MLP neurons of a small language model. Each row is named by its layer, matrix (up: input weights) and neuron, and shows model dimensions 112-303. Each number is 128 + 32 x the weight over its row's rms, rounded and kept within 0 to 255. Numbers have three digits each.
Before each neuron's rows, "fires after" lists the tokens most often just before its 100 highest values on Wikipedia text that the model never trained on. A number after a token or word is its count.

fires after: " the" 54
L6.up1600:179078145132196133087111092052142121092110089111135154124084083089123079084150116109156098134134169099146124133122164156096156153116191160104101129138153154187124145183126157167206114162143120136175129134081072100114121146135098080161073084171123073165123062066057147155144142175150142160174138100098179108080144106100109113122137133112150162131086103142173207209128097112159106124162081138070117098157124128143146113103085152119143076211142091137053105116113139148127139137140191150054121198154159087059155140141155172159231116122060203051088133131118070140112111159112086116

fires after: " the" 37, " The" 8, " of" 6, " his" 4, " her" 4
L6.up878:140156116136093111130091208126199105127080154089114129091120140141155109125154160176145154078155128090132074095092133117110112115170160093133063209084092082177110139093126140122122158161127151163111117135071167143132169113081106211114075106134117097105137138104163158174142161118176111183141094133145109098023091126092114072144128122088145147115104092225143124128100062132132105128093137126092152115116145095081142169153104133127149083146137144111101116163102137100147115134102154154099144106119137141118130116176099030143108138132128122130163179144136110136177165119124091150

fires after: "–" 33, " " 12, " at" 7, " from" 6, " C" 6
L6.up1294:146113064078119136163175146131157136151155127184146152145094065170088122102137105155117170086187126115102106098122135167084095120139205160095144139169108087108124140109159131129122125115121138125104085100122060236143102128180159104143126167144137184137130132148103137146130071160140149118091152123087143126093192160189109134129102061149094141141090154133120122094146157155126160188175153101111121079147149129089142112097173137130177174113093182057071094168107204170146144082069114118115138141117112116146113147141112150123123150125075128118129081172136118109164070186214092177

fires after: " |" 65, " " 13
L6.up997:129080168070159088110121088139123097093136153164116111117140167139149159157152186062115131092153093123148123105078056121111113089117162142148123055137209131131065132129093164030064165065190089110113169080099106112195194160130130122086126110142142164097110102132122130083120089081156097158176089122103123165062118187164159181113087100126131137141199166158131114153153133067140111115167113131162141155196097137137151088133079137104182091108133136135134107100126071136112088155125122152103157101117110095086128104112187141114137160087158079121147112120155098120063150110111115106

fires after: " the" 38, " in" 14, "1" 9, " or" 4
L6.up822:133161095178096093142125180180174098100150156100109123098160138137111129063169092098096149094142142059114127115064144088196161147156165140107137136166067089149132139137168158127122144126098149154128109126085080109101098135078139162164065106114170142126099125095195119113086178143061149141157141109153117114057133126169170154136121000101141130170128129139146087094078118135115074134139121130096112139178105123077146169157135112145066078110101193153090121146104097087058144127158145121128068126152117102116137101150131136112115141146169116156110067072094181095089091118184128119

fires after: "9" 46, "0" 43, "5" 4
L6.up2469:112058099136128153159153151152145102151157117145176121083166065138151187161141113079142114168158151141144111222172178109140127087078111059130181093098162126134138128110133181169155126144112133157122079120173096099121169090108125137149153116138117161131121099113173191134131129095131129127098127180143120102105112156143118052104125085149124171097088146126164132132150141100103099144133112085149132170091158158101114123154133109138122130120138080159180180159135123188112117119095092131089177080190116160107143174140065091110116112086136084097106151128140181177102135163147084163

fires after: "1" 37, " In" 8, " in" 7, "2" 6, " the" 5
L6.up2452:130126137091116163172156166156142136071153116129187198136164138082134115054072162143167119206098040132113132122072151081111102162093160101110126134129092157076131139119150168115095114107147142088124101156137132141116099138112126070192068168076093162145136018129133096143135164140136188150123084149139151099093133129047151120118125114153109124085128088119122087109055185099149046144108137205154100150084181131104137110145148119119155142204116115122131089110140106142152150108139116123149049098172101114057142147157138099067129163042078152135131065113176146156172143090122151184

fires after: " the" 68
L6.up2881:112111163118111118094165098087119149148156141113158149146138043137109156164101149115086101123096161128135068090129116132222106104135137134124176149143135133156114086109151196082106181140099129117194109115216095130090115181184137080102153106103111092096165078086157134068082114104141114137132127164076111150078118144203080137179073107082128147106153189112176118187120116122162114175183150128148122171138077137113095120040096064140115154133140112100098107156103179107129115116110176137149084131177191142060155145117175090098169096137153099085105132134168103134174137131124132166

fires after: " " 49, "-" 11
L6.up1870:106059141146126143129159174084101099121161137025157160153094126182175153076123136137114160127140133131168097092128133066120126120158188119104134140124174148117176127139191115196176116098106146093145146116126140207135058173128070130083157101110105124148128087125145112100066121109090114161130153106083135133126116112106123148073171184188132120110134125197133087100099133091110136159163099059130177149132099113133102169161183116172132124116101127152106148165126150066139135082161176181155152106093125154169109064135100081134144116185104107112124137140106136131090099091109137144

fires after: " " 59, "\n" 9, "′" 8, " on" 7, " On" 4
L6.up1244:115157100188114158140209139131178114108082117113151120209096155192114152100096117105127144139134126111063051139139134134133147136162142113096127148087186154143145187073116111082144151095101156170163098180159146069148161153206073165130122102116126129149137102175151147080093074102111169171140155141123158142124114157114107117119096127133118150162087152089138125153135121159059119181083165120078103115101079125111169129070125078162118086134091087057175130132149149080136124141143145096110139097181120185149141138121099125101099088139080124121077121133144127142094127134154128166

fires after: "\n" 64, "|" 16, "1" 6
L6.up118:138126047133205170094198118079142113132119134140138055145142118148097173134106141046157168150162133074216077142178140096112121114177173170120119130148110085140128137165127108162165163121134108154115090111212129104095135156115161149123172148147138116121090097120140169109091172156121173151143146124123140091099091144092159121171178130099125127125136162111186148111112135043110110119153137154173118139109187071159162134100073142164099197169129165157144078137185090160129060098158079117094083120148121081074083163085127129129083095149133142141101180128100192095144118089154093117

fires after: "0" 25, "1" 21, "2" 12, "9" 8
L6.up92:085116178177123083160102123116142141113101061161112126097124221134135163093169113176126084125121100130088168141069113097095119184133155219132148088152133110183098131161164131153177123100168182116109122135076076133083106162092126136109079133102074134170136118147130085107150088157197176092089114135207145126163134084152103121162147090099112165103080107101148085118114066159187083162168130081076168113095117106065121126146155177126134106151083110179187122119140121090129119140141098107146120099105111156169110166145102096142156091104105140168155181116158144105167090192135168135

fires after: " on" 42, " On" 7, " the" 5, "'" 4, " Outside" 4
L6.up895:108073101123135131126088133128103118139156136128134195117150123109134126091142137105147125142181135084124110149091152146106199136135124127164100133137102138071151149138148096148159147115099136178104122093109149150111136159115099168153103083193152112176150127144095130168171123124130105110182107135121134146131119130065110087219146162111096184109105084133108176170177171123118066176149197117104139123123150153108075205217155114067135099111095107105101062198122101158059152126102105183072113133141128127171140141129119152159115141085085138078150107068116192067152130084158089141

fires after: "." 30, "," 23, " No" 6, " " 4
L6.up926:158105132133161131116087095176179117136170097124103127168161175130103117115170126178179103130186100152086161185067119149156131173100112129134162095164127116117177144128115104094150110099115093114041151117132129141095146192152174064172097186120128133100130090141164131149091145088139113111098093086136090189155124126102213123049105142145080148090141144101124127170105097137127130161195105135144104142036173120144137133168136118092110036113146119128116115141095096107132116166154068109136079122079090170158132065115122134115097138113094092131122110106120093165132167136120159113

fires after: " |" 31, "." 22, "1" 6, " " 6
L6.up2103:162142096149135118123134132125089146128120099093146113153132082135138117138140133110134143163118135177122166142158120122049144128172189090165124162142129060139086164127179189105117144116131133087142125121117183131140120114096116116124094171085058126120149088079148122080131138228103114160111102106148151139101075160124110113136115093155157100118115091140137104064139118139076112136136123106165083167179191179124091077084105060139135095146175116096120123137128095093148072205149118148073132126178131105093077133126145102182110095128062176140093127131131152154135163109079069147

fires after: " |" 36, "|" 13, "\n" 10, " to" 5, " and" 4, " –" 4
L6.up2152:103137097084138127111169145140098104178108148163109158171105084127154157146145159059084109134066104094074130061112073151115136112185132129185097156102197163194119125097168134110114106099198113107116159150155109102120070142187108144094133143170116138076104157106159136150149138180104104172151139099123111133085128178097117133153121088129125200108155103051133175085091175159169096083129138115083163160113131093093110152139126083148133165097159142105148093123142151126095148114155144141198124106126128152146126201118135179174171098108161102125119124110118142121154107161146169143

fires after: " " 51, " in" 5, "1" 4, " and" 4
L6.up2575:159149163166135177120117070074137079134104149123141113097160150149099094128167184100060175173143109080135137122126086130157155138121181144129148144199116166100118131100162128108145135071090181119129087143131127162104129123180116172124165160198128088112097174135137130117115138108143137108103099099099184172168139134105123153133183138149121148127139134109158144161098117098079086123106166166109160180092153124097154127097153134191168112097134083139118162129133078139095152092104197102154130173139175122097182116117113118124181153112140081165197125099189140131145125147071122129

fires after: "1" 27, "9" 16, "2" 13, "0" 6, "–" 6, "4" 5
L6.up1525:104123169047081199087130174138106143120145162119144141121140117086111076152066130117166106103115133113147074179108151054157207122162184144135138137156132125075138080135132071108112113082165089176121089126093132165070177154086139127089109167119116099178141114137070156140108121119132098162156160166106142175110136108113121139192120102106178130130137123102124141204119111046176093111110125155131117139121063117085188131158134083082196080079144134198151161151107128110167180130165134155106122145164179143178163158124134156127133152114158071084114140090087086150159129153144143125

fires after: "0" 23, "9" 20, " until" 8, "–" 6, "8" 6, "2" 5
L6.up1721:109159155126134148140126156127110092119129122127120150185131139163100156154124079181136119104159078086087094145114081134197142160148149136225164147088117158144151091140096193131206164098110072064098135185120097111135117113065114122208122139148110088147195107102162043141108116096114113097107103159112094137135073144184104125166092108113172166149146140198141133188116123189147120149119155174128150084153158171123128136098145192108148094139112114137131092155118118183153179130032153112123116137104075156180145121124102119111121127116133099103153095151177108083164119175159177121

fires after: "-" 35, "\n" 15, " /" 8, " a" 7, "," 4
L6.up649:072106124172108140096132092169136187121153165147086155146155116133076106180173125142163164174136113170151117098103133143167168152063172166121116131130146090078117126092176098152193071169161140131096095126114066174130144173069128081170141168115149090142161092161106122132091123124101101150079072097119111096111113125118147120182096125162113160103124157136161149155086122120101106120098139131085114111140112119108212130127087129183116078119154110136145096134112135103100165138100170066061161103165126088128151159108202086086120069132083111131154130057147121132072132140150157126

fires after: " the" 38, " a" 8, " The" 5
L6.up1500:127150149139106028143119158080054123112146069135011149131164117131100112139169173194132181138138121094168114111157172166103174123136124143163134132083134162087139139111104127124166157067120109174079096129101133112157164127134156061090168087199088117155113069141130060112156100084173108124088101139117134097080203187170143167167092101112135127125073155193145080156144184160088131164129090147114141159177113111133135123139206118217149132133113170108110067121152093157134150140127125116121156154198167162123090086114113076114103120198093094133170147123131075148118142124108128125

fires after: " " 56
L6.up2917:105122055084120124129169124166100075133096114117137137097087145161165148150096127136159190140144168109082140136159097084099166116178166095141163080096189112045078147179167182105171110113102106124110155175130150101112161117137129108132125175113177121124102133114155108116114112117141176147112171151060112141118132146164156192178131107125151121149116126095157117161145167130154122156166130153071089130132111136098122113094099136119165079088150063068142119142100152152172102103152143106158138137031122147166146086109138095206117146150129105153162085143117149122164180059127135131

fires after: " |" 38, "0" 9, "3" 6, ";" 6, "4" 4, "2" 4
L6.up2299:155163053120099156097143121131157152132100129179124166192148073154082167110146156094130119115109195202098132117141088121110142125152128126144105094135179139147077146136190131106084132137116104130108191191140121142174072161143169098216127179103159143115141122141135158085143148130119066163149083158108103110108131182141142088127194117093119121146222127150129171063058142165111114134154154110159122120117054099140149124111122069163139145099151147134142174133130132135142116127167147114062124141154112098050115132083153092124125080180078092161162128116134112126107127092068141072

fires after: " " 25, "3" 14, "2" 13, "'" 5, " |" 5, "," 5
L6.up2393:116194132168109126136064134122069068172158091111146111075122122163161087165136141124119105148135121129081108157212126077136094160175121135150064139145128113113102150128065140183117134136188150148139127116126174163068121177057165101164120108163089147160117130074162146178111120158133155133129040108067139178137173142127171141140086072166103174140164136144088158045107188111151093142123109129115161138047158124125159118135133110112161133123076116166135113133170170150178078182107109103113061134121127105074119106112093136107196107122117084154139153107191182172097113171132153124

fires after: " " 49, "°" 13, " ." 8
L6.up90:127156102095130179176154115121112161149045173079108102106137145152130090072175120177113174090113079125090071089143139144163126137134164141095176192089161172155157130140114119091135106135114139089130115117133125112120114042079163138173150107130179135150124106115167109079145117110074121088114084118112156170100064080155134100115162099155103096150105129150085152144092156147103193117137175143124142138123164158148174160055151142083140123154161130115098136100106121121124150062130211158145106147170126169188146140159067078155200093130110136143084180100133177141076165113172132144

fires after: "1" 48, "2" 13, "0" 8, "5" 7
L6.up1478:101095095096153123171089165096113126180103071182126116130145104088097132181120049118139096121115142155133139139101129157110141111088114112090099089128140139104107148079109176090091148096139117185127154131157133102125127159160096148130108122194113164118152096175165141153137124137127125188135124149149113169146158085139101191090151132124152094155131117140113116129144144132120088096101118089174119199129192152099176189103039132145078116071164111130114117147100125156149163180106166106129173070154124129111102133132057197071119145078112085127199112105104141125103093110101183051

fires after: "." 32, " (" 9, " by" 6, " Al" 5, " Ar" 4
L6.up602:143110168105137086220154098108123143166114154026100133091152109156090127154127115137112116150120167143069188128125090102051114182126157127065179139091147161153097112112124100104166193121137154182092123126142120147147099159129075124166063133072140122207145171137108067142117122157147189185144126130126146116105076149124150105141149145117106135171092120077185105162109094140087205133190108080144096133125089110096080162113109186103130127120094110161115049138107125121163080101093089056135113092202162151119131144097110123174131113123047128089162175153188148118119123141109117106

fires after: "0" 44, "9" 18, "6" 13, "5" 5, "7" 4, "4" 4
L6.up1494:132178127158073107120122147082144148098136159116141144170145089149182146152198142174118083174117061180122113158141107079128115103082120112195134161087146140126146139101106130117185042086169134142158154136091106137068179125069181131134062073160138118095132169158054074133105125112144146156072119153096157132161174166149156133155155111094115136217148157117128119154112134136130128149153141152066172142144106243102074124093185144117115151158160134096140127172123130198075140184084100105120126101129182154154133071137139091109101110101141127189122096140147222163129105119139150145

fires after: " (" 47, " " 33
L6.up2649:141143089094065152115066114096128144182153128131135104094093135133114073101123060210132183107132101146095068188123113069148187142049129102060125138168140159086108169202198184122104141130086152123063156125138129062121128127107135149124205152180113119150155113077170153155146094080160146124100195122127128132136113139102141125083148168097181136095138138168158105134146066118090141109178124096146061116129132116166125129093167122088155072119163136124149090153184170102096113124164102146148137177104117152177068089150122101146122065113080144117104149113129122121062130084121123114

fires after: " " 29, "–" 19, "-" 16, "\n" 5, " to" 5, " el" 4
L6.up561:097147143149195165109141177082118189177142136156144124089118070095152116116155097178120143169154134100077105180192100109156078056095129134106157142091136173119135106152215116119110058139065099084099151104097165135105131097093145084116131154111102108118163123093177151117151128183130176191183165111209140105194128028128122098103088128113085081176114136138182114137110164174086130155144096086112133085138139090093095123084092155116122148142130035141105159134212143119135092140162175091112128125122145072192107132071161140160122137127112170131126126121089156126123134108120156146

fires after: " of" 22, " the" 18, " all" 10, " All" 10
L6.up1148:153171101181163118143128103100191128090119144108175121073167126178183149144102092061140073083126131136174080140134111179086130129106113130129111081118152155183161116107114168207230161205158114142046121071138114128094132140074072124151146095125126095213124129067123146137132136155187198134168100140093117086139109121109149163145100120150106105135031124161159091125166147172175144155112143136164106125126104102097119061129109159102124060114128130169115056132100119140106087103214112100124149161125101145130128122147097161125156155134170154134105157148119132084106133112118095138

fires after: "-" 20, " of" 13, "°" 9, " v" 4, " down" 4
L6.up2817:119167109112093212150076141176151120141136144127166151180199085164167137104095134128138118159180166127080091138136199137147164185103125159068114084080153105165140113087106109103169150120117074203118112118149197125087138189127184141123127139166119246102084135135137100129160095101187190118120166174094188125185129089164096109112086154137123123178176120038093189116069135114116161118092150082145128127112134137108139107123158098156158071164127198083194093124080132179117122118148151107140132164094099130125175054145081120089115148156148164086136197137149128093094089084187143090

fires after: " the" 46, " The" 13, " his" 9, "The" 7, "the" 4
L6.up2360:115159195150130135125126125079099155080118071149119096103155138115082145143131106079129080184157104122093100131178175083154137103149164135154140157089145154192133169142176184144165190129118056143073096090069127179117120106159161082086112085133051113122158110130140186057116095101166136076156156074151113136059193108179119096119130048141086101138047165124132092090113150130121143102106102121144071081152149112084079159131120071142110160134127171106086086086144079209124164120124086160125128161154148152114098128138189113143100169138160128121109133114113079183180124135112118127

fires after: " " 23, " of" 18, " the" 17, " The" 8, " as" 6, " As" 4
L6.up2036:130121105153133140096149118086092109153135142103148104149130220158178074140116164127106081109140159134150105090165060090136148140107151160124094166170162129065046098071114123147136116073148134139120111137147142131143116187056073156154093180146169171151080135087103147121203170130178111131127179126134156142168093143108189136141149089144132162110131120156118097135159091102077148127091098107152141150109172156154054106127122164152108175137130192062114098129098151039087069129112095029085114110163158182133116134152116119154138136169087093065102088083103227121134146110156101191

fires after: " a" 44, " an" 7, " the" 6, " on" 5
L6.up1274:201124179123103152127087106096190084146157142105150107157124078140082121067120131095185079111115166183155152093120085100133165099124086126161110102076100137116111131191151118138084083130130124131126110091103143147114115112161144132098179103107176117127141123134129191076062117077067139117137132120123078079147061156148082176084058065124113082117122093130122084117121182102163131157059083118157112114098119074099093125137117122105155132189154159157096096145131099141168112112153157146150176147153163155139062149129108184065158091133106103144105150129142088172140146111122114123

fires after: " in" 32, " the" 16, " In" 5
L6.up2584:106207162084082131116121061076155138082092089121114161148121153083136136092137092141149088141073100132163155088113122157097152130138092133123137123105128131103081164074123160145147178117101090137140142141143135134031085178127129160170109124102129151123180066153136153114124121095127133141128088158200141093152104139135097157143143097108147196060106136124109201107164116115116078146132147071178108158137153139126195149095109124101178176128154158151166196149133128126083045139129168134112134152174163160098122121185136121129100158107116092113156166144113122128120114138124133132

fires after: "4" 17, "2" 15, "9" 11, "3" 10, "1" 9, "6" 7
L6.up443:159148112121163102075098099107127123096180081107055110114138062096099167121083169100127146174096186165083122135110137148160150167157149157112152081095156151140092096116099110068137121148152124183150131170097085150085099183126113161168152150131107109132154174128133099108151175175120134149094117184102083131132078136130077098184076136134077103094140116150087146169111114117110173135127180157138142139177127198135148145151142156153111090118083116098149148091182130121086086117123130124197132163143134118098150126206185113086188136114131124163123126151224097162119152176096145123

fires after: " " 66, " (" 8, " un" 4
L6.up2108:120108112103164166132143111148135230130070180139214113188115139113117169142147155194175120185146162127074107105156212173103095123094159094124115105125116157083098161125159096134200094181101064131080083131149153145173152168078132195103122172117114086160145148115060072075086099094114160093125121085120131139104100097106094192099200092103134112124105081174142150072092107117107187130132143125079194098123090152075100109073157110083145101145175155152089141128111130156111095128123166114165151102128188124125124116119105135113129064098082155127128137082234174168114138102158145155

fires after: " " 52, " (" 11
L6.up1828:117162081193096085163073155159167137143139071163077128112143134149145121120078115204128083167161118068125054180113142067080142068173131122070155112120137168086119162111152139185106088122157132166106087076122172129176075080107111138169165134108118091172128130156111141158109074143103167139125192111135128118185100172148140138130109105121095151127147124142074122114166118092112150150109097114112116123154116126134129131147109167122084098119178094083168109146111112116113124169131096148183021113157098156148128075126145128123085127100103096120104156100139129145135148125125151091

fires after: " " 49, "–" 13, " (" 6, " Cu" 4
L6.up185:156137170134160109108158127132160111158131145126158159148133164107157161119157089076107145146108116082137087133089108165120103107130227078196142105184146157112157102097095110087110094095121197120156164115114138133081134154136128064161167138130073102120157122118072092082143121143139209121105089166117153130135104106094209111104133098109109111124123129229179185143156149094130088108096100116144118150148092144085178148134120071171149161090124112125106172120120102146089136154173090147179134140157165095118165173155153086167151214109096183147104090150162138146118118105085079145

fires after: "\n" 67, " |" 8
L6.up2563:110081142115114162121124096117121092113150117195151108160086107110156129119091126139223100093146153122201130070119170124131079161089092095131151144095120107133125148040147160146155121111133122148077199104143138116144164131091175079123139100156151181109108141151192138147116166131107092176116123142144120124094152188164125136155141117131166096138146124124120188135084151085160098114159146187127164131136141170126140111101103181157120132122075127126091101077105081168076109088119142108096159098105125124109115124145077085098077119145136130146103110095124128179135158133106102037

fires after: " " 36, "1" 22, "-" 5
L6.up1782:100206070153129121176119130107112174146105092116075091080152154096128132060117121109128158123126118151134096195106089106124081132146149179108138137110157159113127086137136086102167078118088115145163130168182131094079131155105174095145159097145121100129096063103125095094139155183107199160173110164105102159128159115071172154135049127169089201074081126130120149162172124092091168118105158126152047088135117157076122120151128124124212063125117110081124073123080153107135089144131106100149140173138111114095108117148141072191097192134140086179155190109096158160119104067160122138

fires after: " m" 20, "0" 20, " Ya" 4, " I" 4, " No" 4
L6.up2149:186103175150157143136083167118090105162106157136100119136186103143171099136177097156127103127144108182139082099127082162209122067067126098136118105061135118129160137178137120149154095160143104155144130150213108089164146159102213126133149109154109130089138082121087181122076135100143122105061107123154121168111073109078097087112162100106119155149154110138111148060167175109181152118118064088140147147109090139212132087113121137156147193109161092136114175067118158151122143119134119124149148171155118122119097119125082130159133138108046139124170108104151135173157071133069113103

fires after: " " 44, " (" 15, "–" 9, "-" 7, " and" 5, "\n" 4
L6.up328:164125105145128140130126105136137100089142104203173136153167106151115116150123110066127109135079089149123161060130142129133150093130163100107144104096134186127149129142170104106189116082118108123105139147135162142075165145140124143166150171098156083140186115172105055132136104123103143148150060214062081174144124077113157196067093080130129128093085148137100139111182164161111175114107126139119115150103076127154101140152145094104145158135156135157171076195130138140140165098113094132165090163112103119177153177101147062167164063114110099144112129082115149121179098171094120139

fires after: " in" 21, " to" 17, " and" 13, " of" 11, " the" 4
L6.up2657:098158117078121169109145130087117114104082084120186119156169112138134119092160061143102142132101124131076102098095125114097134113132155180069119181121135190093142125126119109108157120169153115135162030133138155094152076158118112126153110134147108133147168101135124137218112167132166121129096094135110106142125089133099161118118131151122103112109127115139147135136126125066104108119107133177125134154108136086174102189136166097096088165127087177125153033123173109059151144111134200117177178127156136114107153115193160075124107094151126106177192133182146091112188106122144161132

fires after: "1" 31, "2" 13, "0" 10, "9" 8
L6.up722:181118147113159205123119127122089114158178095175158131123164149127091134138152107078190159116106088115088167098158156129110153087146169137160124127181173121124205073155168126114087102091105143121084100137132134226104096102080110056101109136113174178149111097118126124096139099137141142182192064085061100158152112100105185165154063115102116198112092130105104119137131167195200125182166092147164146094179127181125127148115128162144159121120184170115144182109106182126156036141127117151106157124190116072169167155062132156099153103104129156089146167144112113131159104160138096135

fires after: "0" 28, "," 12, "2" 11, "5" 11, "4" 5, "8" 4
L6.up1923:106137104160117065112098165171138109180127189141119090095097103134112047150128178146121142107128181106135100135124113121127092118057172174138197096039104148095080149142107081112180050123215097136048127113154092100176185149127175136114194211150057101120105127125127063146135114070086078091164156143077126084181098140093099153104123100135062114087085169153113108107132127134129137100101129131179085147133112166087082133147116091081140093141115139143134144135169150189085122124128174196156095069195113120129114094129084119168139079091178131139115156086101098110193115171175157098

fires after: " " 42, " |" 14, "." 10, "s" 7, ";" 6
L6.up558:167160159171169138168153116153101124151135164120075152121110147072129116096106100108119087053061131126127109136128089179118127117167195135173148074150123212100142156106153119138116081148108132094179144108118097121077094136118189081093138136166131097086136141113117115177119112097137090088121141126139119168104132159151172071132156089192105172147153147148143144091129125175174176111139139144126101153092207160135194213097115128114125143149133078079132132116149123095095087118158078118105111102111126137143103158155148037143143095110134099160161168098099111128135162078116108153

fires after: "0" 36, "9" 14, " Top" 6, " on" 5, "2" 4
L6.up2774:104188116173182143141119063110105100112155109123135137121159103156088141159110139112154147127179119119136101126121143106101115119145132156132124113148163150069111062098140129160164096103150095130121132095134128175081110213166125175113139141191115114101086147138151161164070134124131110124112138159110116119203109040074107173083113209030132168193096184105133121139109117170172130143125137157184108110156145106113106093172115100061155112224109142139144146208113155120199152085062149110146118128150140096131146136140110141134159158111178119150155146127163188138080097129206123089

fires after: "," 33, " in" 21, " of" 10, " West" 4
L6.up1666:146153056111143090120091121089088160186125141095153143130065139172139096111137099093119107161084082138181149160159116161130114133192116216158117146097165080148152088133144086129096076147126109148143137141164139145145162159131091148164123147140082127173111184195127176139139140108160101112116143129196096098157079109173075124111171074137068117097139154155173134130148124123141103140133142115150163083149116180153103153068157129135118106057134115157152123094149067154144090058060085048135137148113054129081119155172193077047113133068100138132111093078127112147060100171164124184

fires after: " in" 32, " of" 13, " the" 10, " West" 5
L6.up2205:059113135130099135120123127113129096090093117148150127156127141164135199116127087097136121129147161074122113163136106065100157126085132136182116139110204098135072125066079124132103089112149133156142086129135159130195147060100088064101120090069099092126083171144152139158094139158131144158157189138101145155129138095150120138153167160109127132075136129151152185121091173061082085180105128134155139142170139115129068118112130072168153134099096121136122096116110081161089100077072159101056166103051091160105144141132142114105109127083138179111154083064160085163134161101122134190

fires after: " |" 55, " and" 8, " of" 6
L6.up254:134113136127155129115163101169136148080174126174084109132145092177109130118126116113162139081135142086188130137154150123173122164096172072145147144155092118129142080165109134119089192187129120146090120140124159118104116145130116061074119145121163167132058132152068118160177138144121094089094131148148136066174102155187082180133197136148120151117172143163096091129128089166147123087150156128127140162124165161071084146164161092114101144096149128061151152236164162115146099195134105151144047131089107186123112052110109132133072128151131138157094084102196109132137136102103117103

fires after: "0" 27, "-" 12, "5" 9, "9" 6, "2" 6, "8" 5
L6.up1132:115097104122070133149076075137100102052134150166161152156070138142134092077131130146149128136129087089115091168153147156153157084153107132132156109118121060095102118095156081150102107142137125150084138183120117158080067069191106162137120128127135086110064173210081112087119170143108120140068100087118054070128148152163148111166106112152134126104100085126105120129174138173139171097119140086181095135134119162123101144150061110114146205142045127155165219108086211158170181166106108134133111128229155164126083134126113059067165119126153120138199125108149122150061111118124090127

fires after: " the" 26, "," 19, " Category" 5, " For" 4, " a" 4
L6.up319:133140133160124131094129118090097117069096112166151134111140077093129182114143137114154068144113106166119133151128165187158137084070131158163121115059107116100121135127137122145157073166181110093097127143123151123091127144107172118089138141099072099195124068112111063097151120142096155106104075103101139133091107157136068155097098066159141155165101142129155109092108089178097131201151103143186174158128109170092103118150122136137150130099190174120125102093196161158120104084151143154142172131161145105087112154141148149161130119140144168093108112176110112131063093127120148134

fires after: "1" 19, "2" 12, "3" 12, "6" 8, " one" 5, "4" 5
L6.up2288:140113142140136191174150171143121186153103105078108091052168107154138138146087080075136116168104153110171160146151102120125145082110157094144083197132157129096167121084142113058132140109113153130128144091122146114118121167097116109166174151071146105212116143105127126147131172113130100099117101126113163090158112141061104184181162117105127167115160110111140102124152105174135100159104086082151153101145199154091165127190109114162115149111142172162165164172108118103159158086146138106127182131165102101126082148121182066119123117165159155136094124178133145101132195078174161081

fires after: " " 64, "-" 20, "–" 4
L6.up65:111157114179143153177106122161146085109088103151139136080138158173107135088090127153160122138110125095111113191113168115162105112145176152072130090091126119153165077113076110139157079145156109161117108103154153186100082135102126108123114176171163123142152168123106104078121079071115128128172120156136116116151134049074193036104104062167142147154142106064141130126199085166157144157164109116106118158142074193184170097193184131139152117113182171112139081154086103093115095063145125109133134110099177182119108134194146113138147108142133145091156091083155080125128152169089126137

fires after: " " 67, "–" 11, " Le" 4
L6.up256:169117126119172131149067099167123146184125134164175173140178139084161207122096116125107183132190109136135120142118172150135136170103173143096106117182161176088145137136112167097156088129055106211156119118130119207147136101076120145113141140157130120101159116119174107142095101073085141182093100073107111113125123172132111166130098115118148103139115095124107139128130134155153159127132104153151099151080155111164137110184132087127124116104124097116130134178075156112116130095148161124160137113113156097106095107146077041153052082141093107113198098101173124129124118124162214137

fires after: " the" 52, " The" 6
L6.up1888:080077176107144185130103101094111143134104139106108076127171153135095194122162121087129110172139127125137151080142106140064119052099130106120103107092136199115142139085176133120143126136156154118126136111067098136120166171148118126156131119149112148116151122123109126109153149145141151090097160111129031113119084102075078150123139119133157154124117059084156166144099114128166119117100120107103143138173118110131128127154169137175143141141131101168160161192121104146120121197094110116128091123189184168115117098163179113133083114133140129116142172181147153133163133100147173176

fires after: "1" 34, "0" 12, "2" 10, "3" 6
L6.up567:128130103069098161115131140178115120080124168094092082173174129158100140164129164111144080088149096175202128124136147137073151104085103114127075132104109121164062076119119179116131172118116154084122122055114164071141150113089130173073116140156194087127110178105125211135102095125157172081134148124116153110096121114196120145131104068129146162137130139112077114111115101092129181167144156113169097161142137189150171170115072117137129109095142118182126080153152093126105152104132116102156098126155100166111125119109071095129114129131140152111139109120098112124115117104108108096